config.toml
lr_head = 0.00513
decay_shape = "linear"
train_tokens = 900600000
MLP neurons of a small language model. Each row is named by its layer, matrix (up: input weights) and neuron, and shows model dimensions 448-575. Each number is 500 + 40 x the weight over its row's rms, rounded and kept within 0 to 999. Numbers have three digits each.
Before each neuron's rows, "fires on" lists the tokens most often at its 100 highest values on Wikipedia text that the model never trained on.

fires on: " Al", "–", " of", " El", " |"
L6.up1387:519456469454451396520505486514520437586508520473504543499493613486514554483497531519535452509431547523456480558543475497508505566481541579511465489500458470457551519456452514541542555513514446495515514471470470558512555533497456485481570476434506548484424553574497465471522530533525512474499504466413484454586499530522501575488480483471522412538463508517498454466478491490416560503490

fires on: ".", "-", " to", " late", " least"
L6.up1203:563490446548510528547472563498624422532470523508514543449488467571525422461504509403502472465519551481531465470480533455466491450455471541487442487578503514536494571593531557443454463456474451532540482507471491560504440502473581511535459531433470544563456532526507439526470493533475449527561521497548514525451498518506524457495571516500481580522443560492586450622497468531469549457535

fires on: ",", "t", ":", "-", " as", " at"
L6.up2261:517513490491525518484549475496483512513554519529463493474551528580494470455525449480471456519527490495519547467531502491457555505510476550539497513475554532512447503492529542568499519515501470471487519390482479560446485514549539467573501519496504503495514555551528469488432487454555476478482505458437451480493575474545515483492497486525450525445488518545498432483570527497436513540537

fires on: "\n\n", " (", ".", "C"
L6.up541:521498462479468459482452577489517477451529492488505493518468525465501514510554424520519502551501442475389459471578531514540452464542527474437519507495536439486496449488488529476501549595510495476517530436440518540496446509509496451531525479564518445497499535435432494532463502479509426519519467440456475560521437544538502517485459530549461455475476459503402476488492486536486511504433

fires on: "|", ",", " that", " first", " was", " where"
L6.up1110:489506556451562461503538437535534456506446523540458475505536481503487492495496461489523443464568575505486483518498553436499482555552468510469513486466592447482436513518488519497510462521487476485457475502456552507488466517524446467477532557533488503487495479516464562502492460473525519509483530430433475493484521504533479513512493478484509461495612564471482500540517498482516502495424

fires on: " |", ")", " later", " first", "|"
L6.up94:511494450532520543487516576509561452425505554442537483522476438451460505479544526403473525488495485514539460465501562511432559509493498504459530532451499481520466452564521467548535482530498445459576517471483524512465466530467489547480467473505531488449523483478470467505476550519527533489441462551496497533597499570502494453477501513464433576465490502495488453491504406471482523464493

fires on: " (", " \"", "\n"
L6.up1915:441493562452531474545483487543454513482476500485474568424483505472553441515462467458461425485499486524491500474490463486529518508573479479456505541492575469471504504560458455472506513445438489566590500565512542508539475523467430447558525458572551535590477510448545485488482495479497471568540513462491529494510458496468533441513515507445488518506506499469557487516530455460501523445425

fires on: "'", "s", " his", " has"
L6.up1724:512534535545465437564519517463513463532498519513432508526469505547428540413488483524577494485410535538524506437512509552528567509532580441520506530456537430497476493522489484496454527569487465475487521504495550508496497486564529542524465545527499501576540575559526495498484562495542481512538497469497522454558465599426485484488511473443565536525426505513510438560493455539514462470444

fires on: " E", "E", " I", " 75"
L6.up2513:495578498472506511496500550536493451478480447471510394571510534495498458494507491535490489475534438456460499441427472613426501565495435491495469515514422528465520554532590506502510541528555521482499570533528527483435483548463522473513542420445467547567469558531532495409533494365554525477480476468464401491451579519536532570452549544570447563429515505546517533523563529570601472503491

fires on: "|", " of", " in", "in", "er", "\n\n"
L6.up2034:560454502441532516536459502548516543500507502511447541495519482530485519498470500503471559530529418452466502509467487479478570558525513519477487549453483451424430449409491459524515522568556386478434512442487535530555404539476499541504487476471535461535495532507513481446493536509545457512501474526534529454505554546535449383528531447537494514469484525544524437491491480458477527572500

fires on: " as", " called", " the", ":", ","
L6.up2666:429556463480484550549478510508556505492523513503505432433415532539540521425521392522501428522518459510546471455512500520547562486503509488517455512513549481481503482466483490536574537454561441469442554490485518531493491536489445481448479508523450530485495474565517413520492440504461491516502514488532479489532541458457591518436534524427453480529527583466542482448508514501464599578421

fires on: " a", " \"", " de", " of", " that", "\n\n"
L6.up1597:475494490527468540499492554503496469488505582535547447512453501563464565451486549498491486484468569521500396504486484469459588446521492482544564451510530463427477448509599567460536449472561467468451483453458578545470488508541463502498461510433535523548470496485572511536452512494435510512492548452500464530562469483466526495549534496445460526515586455463476553517558487570513554530434

fires on: " that", " as", " of", "|", ":", " to"
L6.up2016:488527604459554499464457475532489437429542549438446465521454528464499551417490480512519436484465504508462465463488488451506534471490475500478518428517489480431508598577517510534484590451509446461425526490481483518417506499513478450500521574422508519507484499531576464473456461514504488475506531423466478485522558498525495461540531425477469499495579524553571462459533486571453609509497

fires on: " is", " =", " was", ")", "ma", ","
L6.up2494:508593502553458445557507541487501493497536501538541553484497513429492526480469443498571546480520477536496479476491536536474581461549482515496500459468517529525469517538582475478501468448516452478459533389472473493538464518525489452536606517465469495509512502517484490517510463530505547508497468457597472502499514517521519509500516518429493489424523507538549498480507482491516483522457

fires on: ",", " and", "c", " or"
L6.up267:484524567491562491518497419515461499394474538493543523501469463537487438502520464507492544512483430497521503535550563512485502514517514474487557537591598477426535500526447516512559544366513509457477507423537493519519482511493448441468548493493433489495518449513493501496554567527577431493521426471447523579501497473490524523551459493544408503495485506514502459488428526474433543456498

fires on: ",", " to", "-", " To", ";"
L6.up2221:449489501511493556464487445501498473492477445540458427560485518445451489506474520598474398511515531506494560415449519507529468574562504507541535529520506515487498464534499539505450546509493459516469538516500467528486548469556449499517424521481488545507528421518504481501558518484468530556513488480521503479541556534534497553583509529526481554560448539500478516532490544493459549515425

fires on: " |", " and", ",", "|"
L6.up1232:521427492532546478500526567495434506570411543510519509504573502492442445503504414481521486513519484533508503563559430584472503530523513418472487485519456425507430559526453454473466524478471513476471447527519554449504522572471498492456477499494463566473473507482441496507443554517501493528522533531503462502503472512462544520444475488456528522516479468504500512443472486506475508497379

fires on: " |", " of", "|", " that", ",", " –"
L6.up1398:531520439460583396526493534489467508476482532577428507486476485505507488490460478475485490437489532501566495498529509505536498591479512494487514550465466463488562518533531513557492517566498475527474493463480594518491522552552443504593452530502543526488492526504506465494464497465526537464488468470411555395521569527499453495507559470494495452475564515448513444516489491512468516588487

fires on: ")", "|", " hold", " |", "s", " date"
L6.up2551:537518475477528511505485463470476485479577441527535499512565427599419526539567454438439536428504468443503521549493492502540559540455494493489473515483571465510561611563555457461506436580574450528521450453440508508487386399475502443452538577522463494429413571487468524538526506503535479492440435465403431529542439440484431473460513534522526441433510483528483547550484468465445520472451

fires on: " of", "y", "ir", " in", "int"
L6.up1735:500451504560538412380472533561475496517507523479554632492479552499567527452501464572528535517517524469455395442528472495465482542487499520457518517532541455522495438498565436517531504478511494504504489519460529491508469441619461470470521460479486568537533488483520441408470505557450531572537483506488540425434549600453533498489476515455554473509552461568499456469532446527480518572420

fires on: ",", "."
L6.up2503:507552546488546491534451411472462583474493461505534602549505476515560466509455559531462539379421505484492504395527561538521507589508487497469552486525531451514537479478472514531528557476480439522465522530447471499474468484554482473573507453516483541502477505515543532489472552450539562487533473531460425445476534532532466479486446490530554501553499546465503436531494475508522539564471

fires on: ",", " in", "|"
L6.up2602:510568552483455415471513452462506510482510495516501470521412558545534539467515489525528497491447444472568495532453543563477435482462520573482439493451557467526586459567493462485607499517545495515484515475489516533442542582499457536546446432440524529530524500481563493517530506490507544549534505447490531473589531508498428526483481472519549511485541520507503524524577537504464464509521

fires on: ",", " in"
L6.up347:440550543480445477499462519461558520448473448513575522468491581528526503479505500491469466433423498511508409474480529542475477520489578491445457519441531500486450522454563496474458549519512446519551548481414513507486494465516397538545509512494571447552557477410549505530429534507547570516538458521551504485507527516537494431522490481554591537576464531494509491512494436544497522538465

fires on: ",", ":", "-"
L6.up996:544479417442513464463450480570540534443467534511499484508511471465484498479551473476462445512490530468458488518492494486543543484417479448517513505534513479470517469436546452521505481544553457581477574510575500520490487571483526495540502503546399540509532487510513445511538510406447560458561533512504506501473506547544440448478561586508471475518450608462477464587498495494508577527470

fires on: "-", " ("
L6.up2510:545519529488400434522438549526465488502445507542479491420472470477560414525480410481480509480531541484478485557493373420559541544496484464501488526527505424451554534483486537423514483528427454448572554475460493483477464472440504483524577495495519502527487522502552466484520502510499485546488492491492468500514509515533484475551511527531541477461594540485522531480576466518506558485505

fires on: ",", " they", " he"
L6.up27:521539584459474502467492476501453500431538560511504495513513454512510483539487488535467480512538464454494524492504548533558534511524488458553466476464570480489453571550507497539458551463517382491430500517516475543488473530521512496561512502456403534572489562521497483483517533468497516439544487494475473536449513555509427518410501470465407434511470512495515487504557465473582488442514

fires on: ":", "=", " p", "pl", "f", "if"
L6.up1111:463487521524476415458460563542447452461534548571514451505477497533489544516511455481459564452571476416471495550478437506501546572511475456481450515465547510442581466523452468541565421439467429434551493459486486453420475508543480445535529498502460544484394460517472448559559395509469453519466465514509542440555494497521532473498529435512486422430545540460533511564472438558454460490397

fires on: " of", " as", " to", ",", " and", " on"
L6.up2058:512544414501478532520480435501500497538426487528554519539442569526530595467492505496483467541534519549538477433451421428516423554540533479495572535504540491433535513489451531561416536553521492494513525498483497586511554534534443443531566461537477523578432525465459446557533444506488498498462499531455559570528512472533594557487534593507410549516437511504500529526509422485453548445430

fires on: ":", " |", "|", "\n ", "0", " –"
L6.up1220:489555543490511484469524529514448478455508508551429508494515457534482543446494444436516455461465473509588434486544469503519494513534431522385485477494433471470422540509467505450549549573532488494489493527498601497537490522546518524463478521490441462475498450471398446504502470429518535479487480527515485522556519525518489449471500512469458527573534522468506502517476541493503596526506

fires on: " (", "-", " non", " vice", " under", " sub"
L6.up759:443504457496524470521529566485511480538504487450500553494437463475498517474479489471535497454515563502486514471502455571466522498522495406481512461456541452480538473501485489494507502534423448458542517508494522477487497551491462448478510483518530546555454435491492512490519453434525516579449499500504490529457487521521505452499529502524477526481523523512494513504531443509472571410453

fires on: " |", "born", ",", " and"
L6.up1228:490524560527508533511522480494543569501507457539499489481525429565467519402490375518526450496506508540542536414537501489516472568498426505447497499544560513476468495499522497498440458521489544489519444452488498574448475512521438529577481481459498546554451514447468451496479443430474494619503507495470500482517512427570567490431582495511520529527518545541510489498512420561498570564494

fires on: " and", " i", " or"
L6.up367:519464464457485481480503511457469450572447483440505503539489542567497527475472464527454523469482476594446489486485492499516470460503493535505477504485526533456516481471389518492484454488497462490501618511506543522487473483561417496554609446494508544580473574511547477526528536502406438460477493481523518593527498507503593527519519557487529488384633496478557495536478519493568520552444

fires on: " \"", " without", " and", " when", " as"
L6.up1555:478473535455480506471495459524460546465505482507489499478436515517527430530505474430481443525490523472493431508500490515517478468545557456441563465493544440437483512557525477506537509455494450560472513420494484534500394468498449470462505467533473463592505519500568553486439505509450504537514410476570502446416490528512537458529504401530540507482489532455550514536550516471463537455438

fires on: ",", " album", " called", " film", " named", " as"
L6.up781:484494557430493488481495520482527549485511498546433449464480499420536536471499493494504530439501475514519490446466528604510565531537462486549496541533539532518543538448479572505514519427523544437466564453475464539530486577511543497468463472465541474534458530567482494527512442493489533445442486500560493469548498546513561460454549495473516389441484503579523422482482488591491495529536

fires on: " |", ":", " left", " in", "ha", "|"
L6.up897:462476500501494446524463491486485529474477517502501513536484461439466541550492512464479499516513456525558528546475520468474593496400577527428511462518525490402521519466514453460430486569523448503469522402415495512448525490521472535478572425472485517468519442471452457486488506529511490510481438614414452504495457530493473508502578481483496485537510536459521465449483518497516555412528

fires on: " of", " in", " that", " across", "\n\n"
L6.up769:486463500446561497469445451556546545496529484480432451499457519489495477526483488407484516387493550498512540515483562487476517497545437494426516417432450556545495539514517450564485488556567484590421474486500576548469476484477469473565500471479514525476459479480493461418500472490524415440502548539439456531479461451600508422475477488544504582448491457538529487530501553476415505492479

fires on: "-", " The", " |", ".", " (", " the"
L6.up1725:495484482513480475445506538513466490517507476430475527483553482536436454478520417539479476465522439545495522578572448466554528524510448462489521569559445525469471539533482534521529529534444514479478494471464508460536461613508561463524513431561475530451444503529365421510503512440523473479511493485397487484524528477500487396583502473504554537612484439550583515486454570580441525449496

fires on: "\n", " \"", " said", ",", " “", "ing"
L6.up635:438512499469515515467475441537552433476367425547495524473561516513466484547504522394485439520394482513509451478500445479477483542508468504486598457383515536468540477549533455473515468464474499542467483490563479467511505492525479491504485474531442541535481514506503519535481519496482461486529465432482556566515509459573505441535533493526558523453519597451508436410513470500519499486545

fires on: " and", " or", " than", " either", ",", "."
L6.up2810:558542544528480475514463529519465510553430473480502493471549519543526511497520486443510483524494499574459494487478624528506571498566565472519524517472537490425566470545491496507475474519501465484512517445478434474492425436521467474513578445478552561562485505465487409447471505444512510481489465411499459524484491496438581472513554505467490487440495630519545505526519488476574507488483

fires on: " |", " in", ",", " (", ":"
L6.up1685:446480580376476482428506510560491465493459530489411519477525475516487517413484443517555475506533470445521530494574465507502484514509473474518474503527510502462468578487429553464496464489468461531437481498391607426446460581472477494507488496540490489495488520515414479505550502506460407487522517559464499485503554500538505481498537489557422513528580497547523459569453532504545548496487

fires on: ".", " life", "\n"
L6.up2139:482533533464591512490492457557462407452451527518545511453510486545496474512495423564443515513457500462552506415556475506559494476553440509489529446463488490490526501542536474521523520553466473516484442515355551526523496477487489529515555562507495555538479562582490501511483484517527505457483516443528506485507509514565488430523443411458493479551529576458454464498490518451475539428509

fires on: ")", "=", "|", " later", " |"
L6.up1834:577481430511532499535469518527492468544539448512460513460536487479412526463499475386487465515531485412469425459506471488547528474500525534489483442546463580470472534497511459574533517557493486440546546525510535518524471481423436484602502486520529532532477479516548436526502500527534499511537478511567478562523557470514518478472594473441545595481489570457468479473527423541475490456465

fires on: "|", " |", " to", " as"
L6.up2775:522597549466555516483580526507511478514524578522520426541551521546500531395514510442475478496493446467488500490467535539465493532562481470553501514543477480516441519464453451482484400533480536538468537542506500463524486562398504533521486502484512492506467531477514438492472588583497554474469460461517465548489541551518501531471485464585513455537494508548553549505515527445505548566468

fires on: " is", " are", " more", " was", ")"
L6.up2013:510551509428506499546482395489460478497561525491519523386513486507468456521455522466425469478409460505499473489502460533461442502516423492519457456460528508522536607501432457557538599441538414498520555441475504425535436491446523486563505526497541488547524515536498460476464512509515460500471415592541486504533492456495543459536487513442532574546473545540569550493513470519523528542560

fires on: " (", " |", "."
L6.up1572:488476486397489447531498485482509503478536505528500508491407466474506532477494485511447468509525490500465504525478403506473538471549546448497531526532524542471545555492436478540482590531423487505504551510492482502490581523486490488542494495555500500526462547498460431479454544488520513517404495470418441460529498522464463476526447517523516508457543511508482495490538487456461504514585

fires on: " |", " of", ":", "."
L6.up1952:496568527472515428451497547547439541518498556552505470517577552471523433512516565459453444456528417470467514490467498513493514498436506458506437480487546490481476523630405499515552560500458479568477493482481466455483525461490465521524494522533527484539472455418496488501491413482500441593487529460490517465521511467518515486474545465467507412432509415578506460462525537493480471505462

fires on: ",", " (", "–", " in", " August"
L6.up1574:515511517478414514464441432572548478527517563450530545438500493563499507461492486506545506476411455506506499483536443564445498531515530428440447522431529455487463490503548460446494560490508520551579558538461502471516431489475455538513520504479525546479518497467490492570465519494450479561543408537487546487470418445558491481530525551534437498568495476561478558548505482561503470488445

fires on: " from", " in", " the", " (", ";", " on"
L6.up827:510539499517524551502475489488555440487557488567472524500527499527560493523525484494492486464461524549472452437453504488531403513503476432496512537467552458470524445470522459453532538468476522493548504511497407494502491479518466500560514493473434491508479494510500511504490582538500480419477475515497531465458496438573515540546458467519550489471460515581487558507546444512482554483506

fires on: " –", " (", " of", "American", " ex", " American"
L6.up2023:540511507439429429509521566511535480502477495525521478522505525522514497530545520462479523505433547499428499456479474533582506443535531485439558475498556442406507436519488443497426518580457533569544441492519501488492479554509452496547555448427484504505546549500472482461449499532526500527505487476444482494475534518566441482461543577543538530584554504457459463503503513539516514488467

fires on: "\n\n", " 1", "|", " by", "ful", " lo"
L6.up2154:490491446489499532500485449514512526465515485491454502524488504487485592411517404567490562476478541510556481508542503514541522479493546556470493494480486458531484537438529520487530442518489536521496521512416599474540475528541479508435603523489571538563512519467552504538477544463478452501467481501423416505478441532531515481561493462595484484465506447500545489567495507581480573445471

fires on: "\n", " in", ")", " is", " of", " was"
L6.up326:499517489476505442524496473503488508493542486546539548439509484475589470507496516499483518453501550514549496515501499477416466561570455471470474484461457481533444483483541426546535534538496430583537520449484543487564503563436420527517457453548563471498532537432503497499487412517495504449543471542461505461447484568505512462559490530441551455499460520444495487503453449476418481598519

fires on: " its", "s", "'", " film", " to", " has"
L6.up775:504534568465472483503472415559552484482455543470452588503536455464533464526501489498502451528480529552534502470468563548498470478482505500467548555470539440446535457547421404478491518583493459436424508509491454540526559522516582457536517498431485539544482542488485492528482519559519426462413477518561619478518480446506481490438472472475550472481422490536575462552504499477532503505544

fires on: " (", "–", " on", "-", " re"
L6.up1592:473508514527515538525482532440497480516489489537471549447490561522571491531524546501490560444489519557465426473452465490460513511575439441464521489481520520467487478484511514473506501518542518465549516506498483460492494505457463551568484455475491527579531554512499478592546482489503453548418466467503481505571522517510528502436490488512529425482527571480504452533450488520482466593534

fires on: "=", " =", "–", "|", " of"
L6.up952:430533472502400478545494559529460482472571517493508494517464619421495511432499538488555517530509500525519453493505486539474478484502473426504511486564470493411497463534474452484498501533488532452457537430468459504482478556512457467432531520460507482562463559489466464452567538442545513469495500565457468505512469545393538513553542498497525439433552472529513534542521460456443581561558

fires on: ",", ")", "1", " the", "4"
L6.up1517:539517544447501568531457454491480479511466456528503559500470414423498493443452481497507532439458439495501450490573470564500529570528501461510503511489529507466501554537462496466384569584489515538443545520459491469518531453509529507506548483480468537550447479535459512474550458514566544529481477447534504556512408462515480476512513580570518465495447575486508427497502490511514545543506

fires on: " in", " on", "born", ".", " to"
L6.up2284:495535496470548484495430477463566534556460511565401501430486532557495514470504415464594500466455520543522516521524499525499476522543484490519476487499512492494469527495502502470417472547526462536486451469477482479533518506428453522481458536501444489496461513472478463452470512545491456455514428508520483527523536492521545517492500429463543534495498522496565487516535520530472514566505

fires on: " and", "For", " For", " for", ",", " but"
L6.up2808:542393477497468526464478473432508485485485636499527507447525508516458545520535477475464500511470498517467492455529521499493525513494544504464527547539482493581556544567519502526508443491535446446482514451507499472527516516476583420489487467539533524509537521606506512439556581582446457488510476466433454534448521524549517440506473513517489498540481509498492411556495551453497535507461

fires on: " |", "\n\n", "|", "\n", "."
L6.up976:511443483512496523593482407431495525476561478540521515444498524465437503510483496471468495496475448468500557554504488590430519447576506483466473509468557549560529596531498528436500492477427529604470434463492460415458514534498451548496520529509529531434486555459467504486533533476517436520543494508498454523479417487501547506534499486511561530467457478445482489552487535516448525600463

fires on: ",", " to", " for", "|", " a", " |"
L6.up1939:458494542483564475536470428489493440541436533502488481496548526546519484506473417530460397552521544518543474471444509546520505516485501538512584483453502470431507569560498502509542481559512453504508555443505504552496439540562392454453506489459486539555497476498513441498503489544530538521482444413494552552563493472458448424451516539533532492497553521480498486546562504488442561543524

fires on: " and", ",", " or", " (", " of"
L6.up1569:469535510496546495520488522522465486485491547566528556502455539500562469502515487495506473464486508497505515488446490456515425466504576492540509530556508555515492451484465480537593463428469468495556531481468522497490556486419478480561495487442463523470490498475498463523540493474441412537530513493448478513444475572511569504550457505519470502422591525519562528514561455503492519531507

fires on: " R", " E", " 14", " W"
L6.up2118:430495534449536515475455497530502452561501489510458479461496440491472563467522527554489480491545491530518474461518501489506556534488486511530450493520427472444522469574498490557485465459425479504488511481483420518490476535526467493532563433502494504546529530537529506483506409391468502484465469470524479513544529535577554500470600462529465542531524569505539535482555501478472546544522

fires on: "|", ",", "-", "–", " after", " After"
L6.up2332:477513435559498468493498486481515525488503481450495512502490497469466493486490488453479426527483533499444509450487505456488491586528498461514507484471460477430531472499485472513543430628475409518484544453430420549533475518473510495460454466496504470526481451540483522491548474496472541471479456534455375437590514558468510441477489442559519562491503529625550489474553459481439581530435

fires on: "s", ",", " members", ".", "L", "ers"
L6.up1758:523564466507498572484536523524506524487484516406492474533551468426512471505502486451539474488462509463510487455493494494475572528382525441558463480521556532505423537499500532565450509538581470495382511511507495514484493521555460494543459476508472480576458499558509466521474481432429516496552465462470532507483465464527487476502615488416518560502450537375441505519508431432518515516558

fires on: " of", ".", " in", " that", " there", " at"
L6.up1083:466512557425548555407463492513501401581507536508425433499540523570482506493501428470517509523469533507555533486490481596492520484479499479475522487440533506439531452559494431541520507520541463503534433441503492497516538460554521504612517489425473451555514572519496510555522442505529509526476491464549521468507443527540440402543484501595516438476441530524475436449438448565464500465504

fires on: " a", ",", " is", " |"
L6.up1081:525514521435488479513538456542514549540535479520520497441474556511518469467541491505493451461484537454436518554490481475450438546487472563476496498448523525510534507517538517497549499538582468556465528468509563517484489621497474485562585464548497485465487510492494457473481510526513548517566420513507438476502475485600549440495531499550503571577452583477539475457476540542473519555519

fires on: "–", ",", " (", ";", " and", " |"
L6.up526:422476428533483538528470532492469544511473565473485552575461513498513490497489467465401448567471489581497534513452521490484488513520518538543472533465485411438540548482504486471481515543510550498460566465429466471492509496508494463499483495469576489500471476450458473610516437500525516545529498481508482469543597470541492517477495509478500524511507508479534533487542453464519504527516

fires on: " of", " and", " in", " for", " Best", ","
L6.up1686:494541407517506516530569482539503558482514502530542512485446524421511540530507457505540507537547543454483553496500484505437482481469515435461539437506461540556482453463542458489501501448432508558505522500418580511572550524517465516458497490480563561481516481505540485486513514500496492436554474530439451466453579568510556502524502495457440481472567498542549549402486469496534526534517

fires on: " (", "ci", " "
L6.up1267:461475540482498519479476550579466469491591455491488516475523499551542492539537443552547497511473466448475494493540441473574430434597517481419496538495492401452571459491540533464519547492513587541522523493528485562510556464468508482520553518502557432506501476537383523487536518467427516473419508463457529467563553526527522557510513555495532451512486519496444447481506468569522492512498

fires on: "\n\n", "\n", " (", "ki", "ska", "ka"
L6.up854:470494511488567504501502442524515500489543540441480508509490483495510457533500454569416481432560524474514552487509504418477495428519471434478476488423526455494568556494559497543522464485466470513446462521483475478528499466454493536506517572594552445485446478488481539568453525480495511477552439498475525484515468455505532447533449500456509502491429533500518508555559446471469531449425

fires on: " and", ":", " /", " as", " of"
L6.up1514:460460532496526508488483526493450435554478503491553473495490555501474537515497528503528446490542479533466491498470488520498528514517524439502539473512500385502562527547467457446496468509380483496466518488488531607456588504477493467496441530501529506488463481459479478409518486513404515506443439483463526425581543496515556499512534435480503499469514477544560485472522468547509532540473

fires on: ";", " and", " |", " or", "ual", ","
L6.up2425:491492514493516448464410445557465508492474566596557447440485555562482478446468469406428549502448533511505442571439467455484506490506543476494463509502568559505545472481512558501526538568514493502525556463548491521519465482515440494484539521441525508496522494531544404525480466516495519503497517484491505492557506468458544575514488535455451590543492491395528547541542466529411540491459

fires on: ",", ".", " of"
L6.up2617:530443517459545502416543499549539457518466529490514570563527426484519509468528460487456526502466530484493485460476516485484542495445497444490512522546489543466551467476517463540527432529580508537438508509541493592462516453518431445453507572542461487521545553502543485453448486474430494486533471516511522408476541510520512400465515509410482486490518542461464484538510421577507552562476

fires on: "-", "|", " (", " the", "=", " a"
L6.up2190:530467555523502436523541503460487460554534500524609485397501541480531554464500418456482529506467461483488485533509476529526506524468557459451473553520472507448486497568535447398561436444439431475505493494482582498475467496480489489590528500523505530509568491492528499491475639537471489518562507402520470511585504539581530465571454489484516558534491483458566511481535467515488542539430

fires on: ","
L6.up1955:457560592539547464529500438512496498473528464481577567477481460415560588452535457568471533437496460534492439486474498418461524471504438532505435471519486524516489565498552472443479545460533513478521514514455469456495427508521439483555554563498480440586485501450502467528507514488479447524496430462518504487528486549569543479524553495505467501538476544567511501498486471491493596557497

fires on: " from", ",", " but", ".", "y", "ys"
L6.up1551:576550470501477422487471490471443486468519442486509511440485517538517510554509572568509507463509451487487530464428509540558504477544563483510505496415530526499542501465449511594584548588489422481446470482559523513455536538589464480601534481466490527447463595513503492501513472489470549506511482464473436528491527477540512489478489438507491606493498556478536485488532517521466515465458

fires on: " |", " in", " /", " mi", ")"
L6.up659:497578516462541587507502540515580481455542506452483475519489533451428519485547432465471558470504534443517483507518519424436565486443467531502520490471461505471506517523533418515454426515527505511547503463466494484565510491523500516457491536500511456486559456495495539532474480520511466546494515522488451565451511527462595492439550418504524520496541548499435516503471484460490505416414

fires on: " between", " on", " which", " from", " 2", " to"
L6.up1605:505458502459479470565496483553505483496460508505541500427467525485452572518492479484498496479535538537558540490458530579487525430519434464423503492428509470384524527582480462528517447498544441486471518476442437540528536500540511456505520524540444489565471455508469453508526518487483503434501484493562577488516536555475589487472528437514456485481543500499520405547512476526478612473442

fires on: "K", " (", "D", "C", "'", "N"
L6.up2412:513510522550448513507508517546532479481512474516521505488496490473492609516534461505417520466534466484492503461497403457519470546532477399538476542471518486470536492553568468441481502521379496497476519509530479536500474526471475462500498464470479474450536484528489516464467557485533463529466540494493529467529432517498557533589491525516506513530543482449475534513540511554532449497486

fires on: "y", "il", "'", "–", "5", "yl"
L6.up165:469439512496549527443475478538472547518502545445493521469490412486517478464516467494413459566468535521438501399473471511448555501431471469450476513537462537437514506527531499463525506512443498459438540441519443442392511499578478535527516498527495488481492485558479492491523534554525533492505521516529516497516524538494480505516544540458517495528435550463488476482460496502489446537505

fires on: " of", " in", " amount", " than"
L6.up25:473455431474504523452447508586483440535527480544560522471501519509561504489535496561447522523485487435492489554487459486442500561534494429474469471555510493515446577479458535479470479435491543557455488501456594489478531512465438513461451487457533565495532548502562498501534458497502486544458503444406450516476482532547580468489455486444519502505510435470494541496539457500483541522523